config.toml
n_layer = 23
d_model = 192
n_head = 3
n_kv_head = 1
head_dim = 64
d_mlp = 768
vocab_size = 8048
activation = "relu"
norm = "layernorm"
norm_place = "pre"
norm_eps = 1e-05
positions = "rope"
rope_base = 10000.0
rope_fraction = 1.0
qk_norm = true
attn_scale = 0.125
bias = "all"
tie_embeddings = true
parallel_block = true
init = "normal"
init_std_qkv = 0.0352
init_std_o = 0.0
init_std_up = 0.0352
init_std_down = 0.0
optimizer = "adamw"
lr = 0.00187
lr_mult_qkv = 0.4
beta1 = 0.95
beta2 = 0.95
lr_head = 0.00881
warmup_steps = 557
schedule = "wsd"
decay_fraction = 0.795
decay_shape = "linear"
final_lr_fraction = 0.1
batch_tokens = [32768, 65536, 131072]
seq_len = 1024
doc_mask = false
train_tokens = 629700000
steps = 8625
dataset = "wikipedia_en"
MLP neurons of a small language model. Each row is named by its layer, matrix (up: input weights; down: output weights) and neuron, and shows model dimensions 0-191. Each number is 128 + 32 x the weight over its row's rms, rounded and kept within 0 to 255. Numbers have three digits each.
Before each neuron's rows, "fires on" lists the tokens most often at its 100 highest values on Wikipedia text that the model never trained on.

fires on: "por", "in ", "with ", "arti"
L2.up443:111176187088102107109128141137185083174195196139104062108071184098131145142124103196170188096125077088145105129086108161114156140126146087155113185130162122056124114150154165117066092071098133089163092147203130156090092133105138189184124125124161129162128107113131149135134099117154124072148169117186113152102123186165067113110097074142130136073121113186153109132120110141137153139126187166135152170052116136151120087150112112144150105113184129112149167093115088145145087099105170123151121159121118110129138171131164112165110116102124096108136123108170063134093110168153148095
L2.down443:143131131160124098154130144150118102118088143118143080150107112064121121160171160134132115173194093064115123159129155137094103086122156161151093141076110162086189080188099110163101082140127148131082139109129102107113159185147116151174112138150153132159074127118083075166139073168171133125123088099111121152156112141202148137108151173053190191132085089130172116179166139120112161112137118070105140144124144082134094190090172068124115174116071113105168088128124106128166120128097137136166140144164095139168128068120139054146136124113056186180139077117140184121086124098149117139

fires on: "to ", "| ", ". ", ".", "of ", "about "
L18.up144:119216138118162106126136102155186152155180131104099110127085158123109122117075112172147131120107151149123116111063136216109153117137138093049134161164146086135135158136172122115077100155125138096184128132179130126145142142115098119093120157140107148144088091151137111096168103107162095103144106057084142184129148116132038166088050130163164121091090166138096129086128216085083116098233132156145149148160145174147131135202179099121102112149190130117118144150143134149117095162083142100079174143149124107115145117134110162116153172121094094120095098128105097136095126178099146111
L18.down144:087116100132137143126151146105123131179163210129110146056140141157153144173169182158126087101104139070092149189138055145111130146201136111141149088107079117132149164124088144101176118118130111089168148124167086159154100083107129109105099119167115108099149138163149064132192152103129105141136135113125131094108137150119148120188106153141155133138122146144136125127067111109000111138119086115165089178167123087101136168094170113127146136137151101121142147122123134111171116128138153098097107129166095120123129167201118151118077123126108164102180192127118084140084098096127164114

fires on: ": ", "of ", "il"
L13.up302:090151059118139146117099088113132102117129145121180115138138150144066149114125135088102117110090120132099127082150153130085089117100131120107061161095156129055191085163106183097168086088185164112209099100123082102141127135053159179134134153173143087187156126166146140144170137164157148160079113172173160227158153084103099159101118108169124134132106158126116125118150086142110129131162151140121172130118120147149116113154138106153090076176113095161171099151130110108105153167122132152076143160142151071049181139112155139083110180060067089123151178129098104112151125119120107125
L13.down302:119174098161118160087096063153103101141108132105146148117172123140140127176071119147121124057085081104151143147124094115105143153158116099147102129152135110161136169141163104151133127152113141099137140164109135104117128077147051106121102150167175117098152148106141161124064095107046085191124106158076101100145095140079167165122126123128171096137189131168164046156124119088088123107138126137123124116145121072093121145168143129112105123161128154174098193179125131179138137118246135093091123114144152159108154082175199157091204111139115129098135054146165137116189098149105120093

fires on: "p", "P", "R", "S", "s"
L19.up751:112109145097164088203099143135129097092090113157168093132172124148171145155076132162111106104131143147103117089125181088130112160041144096098172100125095149177136116148095147151132184078131093206112148134082071112127126115118108122095198097132110113182129110086084169074161100109165114113113115110095094091132154174101126124156126149128129111150138123140026110120139173104137084152115136135165117129111098180132240141129126063119100094176138138161138091158177110119078128142118131136149139169129141089165151085108215114155141113149105072161106103077122117145108150147154167191
L19.down751:197174136151123139139148094167157151140173167096102189123207142147072193123109167099119187138054111114176132133166143117111170102123077174100118124075139127049166091108160109087149110155141091114130102137200106175117078104113144131082105134081177149137096105102129123127115088149175134138136097119131160145137128128157105042106076095077078105083099122144103065165131133166075163090093182142154118137101120120155106154170140096120145104156119140090119135125110150086188147127104160113144144103107088157150106144073189155144111159133081120103147153162156190118142095116064107146

fires on: "- ", "\n", "==", "==="
L2.up157:112135163120140135136127113167064089169147161153125099133112140094142142170159066166122228112115147192110118115083148129157128099128162140128121173131135198071138143090109110111154166171156113105094060170145113130141113135132156134114146162116127192146101139110106134141132068066146150122100175084207080124091167125122099153116133119132114142143117144133161172154115154091133136089139165182048146128072108156104131071149110108155141082113144056128105178069127152164145147093130086083083206131069089136128167137126124138161153139182090104139115170116092159094102119103112145036
L2.down157:107142151089100107134046164091183130140131130096090124118105096127120148153147142144096140125132181091160095114180151082120141120167099109120196145195206139136124089143077081127132107151113123091058099086083098196125083109150158168121124166129153143149217151094099094118160128138217129175124136111137155120143164098128138061125127114134166193146148075093137112138100122155143117104144150118144108132155091085141049136158144116099174059137101111174137085131120167104163165115160168116086088091073200112108153139182191128168167106137127108140089120120127135143088161131103115110

fires on: "| ", "w", "g", "c", ": "
L13.up254:123142127104084132117108130255096100082133167122124158133114108100139120169124155134095118119159098137149194159110183122105106107121152136136111106089114159177145130140168130093134137080123148128143089145130037165136124165059209137091122135107118139174048069211087138084140068052120169142103125109171140170065165124112096121116098101127179150130144155204145117131125131179133150102158138113136134119142168105130136070085137101143129101119151090133088112107128142130122117159123091168038142134117105095148189150107118118181184103121136084147105151132184126117146109092114171133
L13.down254:164186119144077110121196108134127141109082109111125154178115110171156078136135109069137137170114118096139174091093137159121111120070094096177160124114148166138184124140151104119116083087060148099164166128141112055115114158083088128152179151114126124077135100139132099122124114161149115161116134075139156106160121142062141097127112095072114074125116070115091117185099134090187159098123122150107153145144105140080205161086147143110125114183134184081116103146095138122126161129075123092123131140201194079078121098143132124166160149141160131195128125155200205151151140162128078103

fires on: "\n", "U", "Mar", "=="
L19.up249:134124071156115162130117155146127204118109181150095098103111135098124234081082093110141128078165087080128092130103139134062105123177137134102186084110142159115112068185104119141161145066137161128187101155166102074186111098116108143103115126064147176149082100131141115139182123138140117160087109142081127159094065091136103102138101146103120106099101149157139146101146100139175117164173109142094114099129137174196158145184115075122116098154141103176152127119112107175082113101120108113163129151100182083089183125162136120162122154079073175113080110142162143079077102152135128133
L19.down249:125150127093123117136105125134113121113115143120159157137126165126132105125106092148131098080131129136119133112127020131139155160086128146109121115137146155098088169137086170095103158145150123119145102153127106125108150150121130140193153091092172131104100142149143162119161127172150121101132148153157130088141107149121128127154144149135123152142162089150141129095151115137232136176095113128104115110169138133151086169125131112124103117156120120116110140121104164125114137124123130133123179113138069142155106123000112121151112138118132068144150130151103102127165124174147099148

fires on: "\n", "==", "==="
L18.up25:142104150146140115175080135135127146128134138150127137143119156106161194129157110140127158062177131090157167162181172100084078147118134148161084165082096162173147129135084127044151140065143143094147075130120086119161100095144105142120137110068119080134157111102095112124154089163128142169150170121125164157099100129127105141112126115111123122127033125097065186095117103102124137083155129100073105171127150124200176121160130078133126114145128154149134106076129079166137112187141117107102103149107116101142163186151163127083209140096141156148062080108144180096110165084091195059
L18.down25:172165136137128139123123139115135138149134161132151095150089136116143115138124103126128130141111147149110166124093073094121118151114106139119147152143113113126138159161136181149117129151125133149152134132132127126076154131105134157129145144123136119144101128162131126109125150131118118105091098130143129129122124108116138140136139144156102142137194119147140104133131168127180130136093128169154117083119159129148087091150106121131091109081140111104147162133137150126120099118114129162080121075138188141132154128000102150140114108108120106135127152122151123127125126134141113164

fires on: ": ", "| ", "pl", "il", "ell", "^{"
L11.up291:122155124127140143158112116086101099134226119133148109152150139133102120211128109117186130120160136130133124124133117139074161123108183062117113131137131078183190097165168132103152185131094144123150133152126060162079119192105139093090192169121110146122122123104112121086145069115128110112063148084142182147155154158153093147185093162121142107121078118114095123121137079141112141082144148130116159137112123144116133114084141037158105125113136056145082153139157150193177109148081160160095128155067123044096126129108124157174120179166130124101136135181160130165164043170125134147
L11.down291:094101093136186134128149119177193061122144180184100112134144130171103101131171155132176071095087120120128152108124101126142119158123077083139077074120157160139003146144127129171153090079193132142113136122131138116149125120092173152109094135113107086165109167153207165141147191149118094107104090099149150144113146171123144148130154169094074128154127151160097140137120095162099090054127137106185142087157117120092171100143140148133142153150106103165114112163169090099111083181150124193172064150128117121098100100136138114132078143167144121101112097194095074139165165111148102099

fires on: "\n\n", "\n", ", ", "==", "against "
L11.up672:122236149134113139171127102097109138110165148092157142135092142107124128146145132151120109112117135146098134123191175088091145131089171084109114144091127123190185133151146163114164116104196135130095134125175163116045134121128126184109175052097074144155117114109095130128163133079145054108139122199179111157096096198128094128141139103137130131105149148143127098131159189194106196069147112134134114150115129150112128105137112126156151078125145095063099142078116146192120143155099100187110118140127121133058098189103116097060137133099095129109146086100157082191086104097113148121
L11.down672:100176117092130132138090124118120128192107140170145094132131153144157161130082221129104114140090116085177091138110145048118112145107116130140116161135125123117154121201157095145124113167141079102118111122137172106152065127146076079125076141117145112125131111107123149125135073171127121123111151158103166140154148119133104103137112153150111148133204067134157132167126032105095167091114123075109142216186144139145154149101096126124155096113092117101164153107090143160152116144046119152109153092154124171144186072198134139148170126135111136078084111172148141085136092186122029172

fires on: ": ", "–", "| ", "record"
L7.up151:075147111119163136114139168159136110177149134132168141140093162134119141132157105068090134119125126151133137163085149113076132188080139120145130103142129088124146180116111130088115136076085119157145073092139076188122129108094188165130090092065146095178091084223059119099179132109137101178154114137119191132129131107147170143124096121099153148141172108134124152123171122139133184109142148133122139144164057148120187160080135055138100088180128079147075139132142170078099123141171098184044131121107095075056134148104107110197170188145122094127122117147160151100136138104122125134
L7.down151:132118103135138117122161128170112092182088100178118140117108150120159140137134151117089120175122090101150179175170041114121086128128117127084158140151158137085181195129137089115105122093083103130150097110081155079121145134103183167145136098084044114183091137139132131112097110122150139090115138145163092125122144137088134095077164123195115128104156125174154141226115078085072071155108181119106161128141151105137182102106144173155107160122213115200116123089118138092097122065108099108096094101104099099137107088156131153134104109136155178131206184170123124150103117166142164152

fires on: "and ", "or ", "\"", "have ", "has ", "had "
L6.up730:082144147126161115114113062171136108126156183166123074125096112050157141094153157168138116111128170131103136142162116189125128122080122124123159152128123147128147168126090123119105109102138103145169144163188147107108115154139112146109120109143125054164122031099081132128127155072063156145134112143182096072132137126137081114132105126085149100081118114147154122134124166135136203114132173120149094174082098152132126100055155096151210111180180069136145134115134058104165047118089086170164151161069176167066143103132067171160143147093134110132106140099150113113140176132126150137
L6.down730:073108090052145129139112112129151148113176104112207138122074092132051122126105169074086111149120103122143086089135144140182130145134129144122039124143145187125123129112126123125169125070134156193134083118091161167127149094085179138081143123092114097134125207164092131068129087127134125189144123162154148079177181115103171135120176155141118149127184162139163122089109157113117107148166138140148150122102079151128054093126137158126148167155101189119117137150193108114116101087145074100121110153085122133126159120070137109164116205082140148082096106171123104089086160107153166108

fires on: ", ", "and ", "/", "or ", "See "
L7.up137:071244183107164150165060134147192107113149182141174148137130140113129127138128101177087147148127143173066167155100122157109161121116128095119102136171120168151156179116077110076174105103101102160155130142141125123193130110124110130113156170128123104134152128113064185112129106090060144148144176135142154074120160141185115124113110144169184093116087061122129085126142176156115159142102157076119161154066133147092124076116128128145127108164136139092112117106160124138140086124087056192063107156048131143108158122135109136116130146147138070169134136128112140108089144097094128054
L7.down137:143104133071187108153095130144130160128102135119147138105095141112096119157103101090136116135133114144101172095165167127142092129090112193152117139175132165163161155124110076116069079122071125134117113141082200116140153121133142118112138119172083144113157133132097204116109138131098137137132123093130147136091093157133126098158233125153120118211116084138113061116084081136107102119159102125119041172117092103154028141157188154097180169076078111147148075105100084144204118154163137084152131135167121109147080129049122160102164165143117135177117134131148155111125174109163154120

fires on: "and ", "is ", "or ", "this ", ", ", "| "
L18.up288:108133114112171132220087145150110070139132171188131121124078158112131119174137200168059134109107076188130147138140111105145170113165131090069165108126125118110136080119095110171141105065114136122184145167142116149111093129142126168148169126160106107143128068178114152139142048089099123129124140108176101142212090150124117145160165138133135147079128118132101089130128113139134164130130117068153116157121126100163135081066125128154163112145202121111096130096155131084127077129158098171060112090056134103115125176141108145126116152155157133143116252094149139098158106126126091178
L18.down288:149130094114118150172163124089143090131166142155092119139143089141082157111054086094089150124135086121157152130098000132153154121084132095132066108187151143118122158132155162147096210115125092116122130116122143168088147088139118068090135074081137167180183152139200165145113148143120146132140136123151122160154143091098097144140148142106157123088082135180161103159106114166133163118191162143127104108094144131121149136098138156121109130134170167091113154136117112112099127103117164108092081142146089140084158134255141113121123136101107110151128095152121138094070132172153159113

fires on: "re", "tri", "con", "Re", "shar", "de"
L16.up365:092143086106162161138031198101119061099186134133169133140129141119111165138100084144139095119118127170122133153111147132086130108138158159160188187143127135119136131169133132069156200116134175161134136142130143141090174169128116202155134157162118118157123138170113167115153104118123157157092102068136108111102109135127090155154110151134148132179093092169116134169132124179127108128166111112112128180079148099144117101181149142176134135162128076121192121095142137119083134112016096111090096121062138085035190080116092078169090143113128134126121151137132098074094104109117133072
L16.down365:143160129101072155165139170182136150060194145100147110224118121111122126134088147142111141153150135079121102096089152162160118095125160158111124055110136075145091110046123176189139126117142089120115146103103164077153123122150085187109130160162146092160140140127093093109096090089112070175109138161132112145129125176123103064131172132164132151201134111150137123145161126178140096140110110118094082143131142084129155119167070186170128159112110184142109140105120154139125210156190118157085061103133114118129103105109061100171122115175130068137131116142081108126114166107149144068

fires on: "==", "\n", "==="
L13.up713:125116077166157089073106201175130126103163195132130111132091164112117182108103131105133150154104109126120114141129146116083154104126111105101095162152147141081131103159101108141140203092153111168124139230173079117135130182133121159137097127171092119166060156108103108128209118122129125143121129170141180080056106108135116124082106127111182114116099115114074136133123126112132068089215163138131143146145087111146187073140121102122115166112191077128113119094198079176174121149146143139134151113126119120060121162118170076120193109137075120120067100120167148168131098106130154128
L13.down713:123076119133136117126128124143102120125168155120134153117125135102147156094168122134151148110123120093119125095151206158101138103124109115132129103104145150155113113155051118130129117104132117119118109105160132130087130132110126146119104108131132129128119119084115144126147087095140119187155154142109143123134141141120123141090147110172159105161099100117105120130145118113155159120148161149119109125156116125113120147152121130109116116122174140108129115093127085150105125145142118167136122161169107131139148131255133119117146129131070171116120152131127095123125130084113147122

fires on: ". ", "."
L7.up507:030118129162087122120121085148126134115100177116160112186101151103114159104100154060151120124075165155155128102094164137180154102140139097069122092032132095110154107153150162141084130146108165079125118118131128094101126137119153185109161127115135119138134104116103159066110152127107071108157192074119157130160110216154116175125096150166177087092115143155092124129102141136115143139140208169180123127162141194156164093089092076122134149118133123220119138147118116129156083105113130110077193112119104124125119093114051124112141208169110109121153132131115151176141079129098146128
L7.down507:168070092156094152115163097114135104100188125118075108196121172127124156114112154116153124124159104114125135168145092047119149108091140139097181179135046178135151122129195087158144115159095140182119124098116117112120106103121137136142124106188155153157117161137139123153135147125129112163152138092166082143133103127133127104141111139125122141149138174131142137144085103153128158168118152162112093128150072114103104160130104135115174138094046068118114135101165148173181126081195153045126128061126106122176110040131109129166089166138146100073153079165024196088104155111150122155

fires on: ".", ". ", "K ", "/", "ound "
L7.up735:020135121148124059133120152161176131041119172138192108145135140157125145135099130089161092144107170159186093098132139140121143099120102161081074147115158126111132097131134157143140167122113116127156109110146124091090081129130159117101120033185166153154135163131136085100186157137189089148150183134099150114118128155127143158104088117135139095118135166110127113110152137113131121164136237144153141095127142145120155125112118107112109093170132122191086174062125121133039068133129134118133208144119167101075097163120118056095143159107071146089117122126121126146119161073082127100
L7.down735:161112156157123173076101142141117138149156109045074159184124134171174078103098170124165141107076071101170187115145123083094109110112131141099129156117118142145154140107167115095099071139113081145152177059158159093115074128102125130135141114115092144133170163175097197122129131150179132079118128104159100118109092130172111159121133136146165192179092143145150136090113120149166121138104158197186133086125146122117079140081076133132168176162051150125116093148089119126100213149112131136152168120113139134096069153034101141124146183129149118129137070146084129098140080157110109118

fires on: "of ", "ing ", "for ", "-", "General "
L11.up327:108169108175103082166097128144102121131144112079157140139123164099115179171165093120093084112123118108122138165138150098114079149141190087176153136122121072095171083121141114105171112119159193159148099139103133162000132107127160115115184086091093049121091153150119189130120109105107116153108145161091145133094080132178085146139169126162144075057138123173140075100179162075113096178140139107137088134139160123122176173167124097095107127149113122092138170148137150112130150203122183136117109120153156074115117132123153112079133107121160138089159110048117129133136158087140138105
L11.down327:140164150105158146127161077109167118154157158159084135144088117118087122144094104119088124062205091116155080142095134149100099139119116130111164053047121170045096095107114117129146149122181144104117133132108137119141131160135173192172197132188102185097153152138154112167119075132087137099129145168159146097110122126182128150127191135158135128076117119129145157127147118142072118068177120147091104115074115121124173087146147097088089105080124128107163105100119086166225119191127117116093131128133083115161077128097185125129120161107100113144152162115173139132142180089194115179

fires on: "In", "Con", "ex", "Re", "con", "re"
L19.up203:124162126096158078158104176133146114146113088151170149158129167060113151142087128101118094149147150154124093111062147122084148131125124125145127213179097132076143150137097098165128176127166187142104071134151122130027138154155161164093145132199104115136089117128123137141119116071132191081099121151067134156049179169190116146171148196112133146055117112187137144102122106113112158119140138135163114132108136128149187141129125162147119076133168132074167135149110123131152109148122157099075115114131107078088133131128092131108085186104137120119087166144137125082026155144078103128
L19.down203:092175115165098127093163164137136099109167158128214125122147135067154096053133155084047131155121068074147113127092098107124171184196118126123104194151147119194081152076158167110150128136138092081153153165077104120145098133100111094133085112152137132139129095131154102100172109161125130103125147139169083146152152162172121176128206157129181129137150118122106147138133147161095147170167091106166101145077156156113120135125141141113129067097167124104157124161125135127123147175169127102135049109138113072091106116177148144126068116178081099113140114127139088046116090176138096077

fires on: "p", "1", "P", "b", "s"
L15.up548:097141112121182106166128126190114100122125132121129111181178173179135121174068115170127161174115097131125128099121173155127068125075132135120166122218136143093188118194138166077173151055170121146130107097147049166183145150110145124107172132160046112150097118151054152062138078104097160143117074113071129098050135131130107138123105142116158155095128132178128092090118106114143125148094108154092085078142103163139215117081131155122094147103137092157139116135135112164138125130123111110158149114150110114137123157126159087202146105121097088171084131113103062132143140104121126113
L15.down548:086165098128087139134086100196120053137133130108189098131209125107144132150134165136152114163086103100139157151162130135173113136140033113092125066105127129159163104159136162140110137168101187092077093103136098096195117134166100128167115111167193149126097086035109113141111139126138142160183142156151159070098099079111171094068095099193105151112145125157145135167138148144158133155115092137112136160111086133177091132109094154089094107155156118125113109137111131083102090093106120166197127147188136150168149090076114142164110098059156139100189137147123124081159147113127145146

fires on: "and ", "two ", "or ", "of ", "' ", "three "
L7.up105:079121181172158144162081173137162083124147122105128099169106140115136132118137131113121187097123124155141161160130131101105164166159185157099150126120127172033140125122124133111190170086112140126151111180151117153149099091145169156121163077163135117102124088175096165033115094113113082157121163106105110110092170101110120101126116136159122162117118078153152055134183108138136154109204126106175122184158079110133149100097176139172119149110136105171097108133113067137174088145133091192061123127061166169100170183097134115133129122127094091170096168129148078135062105081130097114
L7.down105:107107095137154138104158111152074116119113144097116153123125143178092124116131140082114126090149136110122175098190144195096117086119155171184134107130122160165145153088134133109086141151140151105111112151123121152104184094125096112067178133117177162149176141114133053169125161158067145167102203121079078157105140129153076218111183126118131095149156090186112063126101161134171140176076091151150146139126162156120119122064109155127088068045098120110181088116174089180139126134089126127097104110179161099094124156107143152159176136155146104063138111114120122097156130099134083184

fires on: "| ", "as ", "the ", ", ", "\n", "ty"
L12.up304:091144050149108089155137122120150085097160142096163149166094144139088136089137090143135110156124156125154144101077142127181093118081213119098095132117153149145103101135095116127086116154155090142125150141193153175153036132103162154119114083150065081149137144147096132143124118095143114103084122146130112174130146147095142157126098139146136121131137127141097066107204200120138180052138122192130148092137167124116131097100147043175054130135162073158130179172164104208130131152158136157059108104094115127158133151098118093123161146097091136117112124123158120180161069075140152104
L12.down304:090155094121137128134078098121158097090097176144138075154173178108077162090071134136108172113149115202121155107096165128146123142102164136171161193164084140138114159177081119182161188150133139055069127149157168094093087137137185139180138120118149081120087083104116165097145114137076093149142172170115140108077051170161098105185118073158124151074128131122103111134173110144117188123096093097145139098125083087101111162150135162124162165110115149073124085185149118114164100145135072121124174116111120132117141118120084137093110193137106131134126169190153141154056122136143133138

fires on: "==", "==="
L13.up34:115108107131118116125117138158150106091159154092133097117121146112125186152147107146094119138122151121064132137098166103106143106106127140098108146130160170092146109151104129128154133104150112102117101156168100132153094178142114136089132044136113145179110090105117133128197086053094118180018144151155141131107139127127062140092116140114137080091078102111100122137118131156117131109210130127134124200092039126151187096179114102116149055193158115105206131089122129181065107135121114131118145144108091077062167124146173126101145160095081133096069096073202111136108125125116164129
L13.down34:111096123150115142117115128148131118121140135136116119099125137122137132118135133128121129130124120117111106138133229134121119129125134124136129122128127124122141115142101106131127129106139135125130120131133126151133138142132095145122115112135108135126124126096127123119134130128126130155120131123121134110120138126139125121113132131129144113136118116135098135133137111122120120143153122126123126123133118146143127135134124125123112126121139142127143137108134118144120128144119132121136136154143114107119148137255141137134130124119105140109101117132131122133112123137122120124

fires on: "P", "p"
L20.up252:099149131165136134144144097144089081088110148099133089137143144076141168170129161169111152139150123105127132112156170165115204153101133078096079120166116152116116138106131131084119172084110139102109146124133075196164125113085139155091178109113129153216151097116134153152128096141096122071139155140100143127125119171140143121169050072131125087148105086158082128179131223069141067092105173158104061138104108181162120149113114082127109123172152120162082148143144167148160086156142164102142173142101110138111120106099185138114129107101032185187109125117154059125130138139062146106
L20.down252:121168158083125132146146092136116100139065102167125103140194174087098176120146201122136109106132139091152143088132162127189153143137144103071118129119093131152177102086158177133192128137098159165148151103139132097145161154128117104103093131135143093168110089082054162146088164120082152118169116123122112096170107113095094087156144069106141111136132137114134124118164115119112175142083159183158069051100083119146044162114131076054124047140148139143132108181152138124117201171134152139104118180189076147129107116153121185121105146118164199106129123132131139071107092129085115100

fires on: "for ", "of ", ": ", "ought "
L7.up320:091144115112139115172120148097137148137092175147167120102125162163120121130136105074129107089083142194129088137095124128073072122107164132157119132116182109131164186106170149106177127125168168176175078128094074176037092130076196124133152080108162090187104097141145104161127106095122119075134159123104176096090088158160095119149125141183188153122132129133155126109155164108142086144138122144111143138102088146146094136126151105094107095176161097115156080127180093175147123126094091130088159142137158126115136096122128106114085181126088121080148168047241139145065125171141092115
L7.down320:146093141151080100112158057180130072191125166135144181116192115140062162158088098083136156142143135106171128165123102156141083071101134117148102124157136127089168138144097147169177096122141113066170165108124135115131125073117176136099124138137134155177120168146133125177116127124144095176107108129138127125132115100122129102090142119098136094125158158147114109180106110055066154146065128124143093138091141094176076139154094064103085127175184163124127178115071140113080136146146180137085146152142008090142162124128180173145119121089091152135120128143184168136142115160195096105

fires on: "H", "P", "d", "s", "T"
L15.up353:062119111144139131134061126165171124121111126127152147123168109129123114186063107140150124091124135159099121143125176168101131120071120129145154147117098196074169078168100150117142157157162146157141117137121093124092145155173147144125120061129038095184164127127170146111155089107092133140109152086195086100110117201139161096080126153123187109116124130151065127108214165052135117175152214164101121160130097146186151153104124127116100130117142095111095125099146135124147094148099151120167099105156096077114163123078150081138158115112043121140111185138060088138157129132147136157
L15.down353:123146157073114107166180140161102111152073103126136085166217124122154104189135138125151144125121091177156072127153134099164119150138178163064108143151096131160139115171108120099100094090150100166144171155115139084144129103085116126103147117090229147119155063144147170110138099104143160127153119146150177179080120080059110108183063117061100144155146123194187104199077141136170149150088099129117114091093109154139107140156176124104112119142123110167133098144109137112153141115141104088172103172166127149162066101166121170137080104131153099133142060144091113085130117091116082147

fires on: "\n", "Tr", "tr", "==", "str", "| "
L16.up150:142133132164101156187118166151098113131123127150157163121123157115109160102147141110098161096139117145090165100143193100148142077094150094123100130094118044129150087122120154134195139082140144135165128128110107202141104146119133156000114119136130068146119119149169125161160089121132178123157144125124121076096122102165135088126130156122108152152050091170098133128111078114115096148204157148162196138119089093195051100133125128128055147121135100123116133137120117144164142165070142133144126115146079044137198149149166109141144159104093136100079143057125183094101150120110106147
L16.down150:110182137094097119119124120112133136130128151175135140128170148135133103124151115126094123144140128188187163100130089137149173141151125137146129148161091146124126121132085167121110144140126114138139126124137097083096147107108117142156098153117106100125100201158147143072129098146115134107150129146129147112128088126135147125132091109135154136105141131137155142102134122125111153126166161145122096140133153154116124109082130146119102117142136116111133160145099140113098133100152106155128126142161132156134124137000116162142082068144126085109143164109083114108129141120149118151

fires on: "\n", "| ", "==", "he"
L19.up183:121088090125128109163118150139109102166107072197110133128099137082129135090168135112068149117149120084143107074101220130171117128131119148171173188141184125142114113138114136125128103078174101086113129143134103072107123153135095115016159123129100189131158098116141128124217146120132149175136104096135134173103152123213087145089105104125178100086085144169087133110094127103142145187104117114083159163142169087167161120166147151150151124134112151156156180091153147171115050083055173126136065107112086098107164132162119108122133150089099125105100119137122143131065149124099103130
L19.down183:121127150111197098134160129119110126133113093143149131174125120129133130146142126151186084134110144124124104184112081101155146137133137122102120102122141113097153143084131169112129096209123116129151130087093144132114176126166123140127105133126128118104147195122145109143106174083123098164182132094095154142088147141148133115131107122118149149106151116142118123125182130141129169135161150193100120104117156123075093142097162120134126077117113098106105141138131123139098169107116120111149095101091145164157107123000147141119091097162130052167175098141100135138150115154137108126

fires on: "and ", ", ", "after ", "before ", "that "
L7.up592:113152142146147108205142114162166124146091194103161142150085162158140133139113166170082164067109087166098163149126127151093096093103108089100061135095196177095096172102114161061182174142113133154135098197120138136227120139116131119142108147107122073151141126180114135098126132097134130161107215092118124132148185099111137100094106118119120115159127173103145094122141131114094195118149104142100158129111096213107148116168122120069098153081200180153090112112187144136121121150113096181073153115108151103134158170135147104112145174141146141135119154107112087107135090072099154086
L7.down592:116086132151147150093127138071114152101169064131114126160106132113155124112113103121181121168096133100164107097155109095083182147146151157098128106122140190118170160190139146147083069123091150113099079170156187134125161125074080179151171111095150132135093129134128137167135127122133150140172112137126109130147047132131108133119164148093088191109165165159130090079076091111095136127099190135121073081101132078143116108120168108146166165128087124119146120120082134156128104097155144064151192101104130142174117168077108186148150169110111053141083114123149185125101134044211152185

fires on: "| ", "won ", "Haw", "winning "
L16.up337:065156077140149061170126176129116131141103156172084149110128155165132081103179128119111175146100043143151127135105128076121123144114166121161072168077170141126195092122133146131151127101106126118118114116221155126092129133082112125108109100214129099134095099157145136089204107115168120195069176106084088111164149158093107117095085124052079112137133116115144074118159172096163124111132164135132210057180118124132139148132138071171085160184131122117154138188135127128139120145132182117125128126104093131085156149108127175150164189134108113091093153102144132114131128099132133106
L16.down337:099129183108128182092173163131094152147107098123125169108082172164124127202172130098099140143122075114098111109121083135162155082090106121183035084144074117109108179087128147092123141144128091088144105146162156094144147138079123142093128127070105107154147139136094141096127157167046072095154131112143170107061117122112110124144123132120108124104160143115154133149139167096160099176137131198096116106170111182184112143104112089179120138133144155070084148166117125117079177172132115186110140130131168172150157092145164182129070169088156131216103104164119101141172080101142121094

fires on: "to ", "in ", "| ", "at ", ") ", ", "
L19.up329:104166069159135132148149154164134145106142193148152135139032113123151121193085093090112127104147105115159104142134120161142144120126157115085079111131115096101140141138070156123111134110131141114178098143154064122144109165124150121085081134097125135202144142137142186148209147083146062112124075113065151122134079147186085154145086125069187098131130143102121149115148203151093103133200141087168141148084103142154189128148140061121082153175147108107135176152144110126114112151083110144090184120176129147138149072121102112139211126129179140113066155130117097143124082101116173118
L19.down329:168142120130116109114145158192145139128196191073123128148125123193149095223134115105123074108115133151073100150192075206159122151087134118095076120125158111140166123111109138165125113108143152123124131116108151084186100107133113131150085193086181126071160139131077121182148179115133090155115151139138134069092096152101136141133105100098064089189137138133135110119138149127043131109159081085096134041151131127170122138126151101150122099122121145094122146140099124052118143106158166151173129131114093163131139116200184186111165092165102103090141136155121148091164138101074136126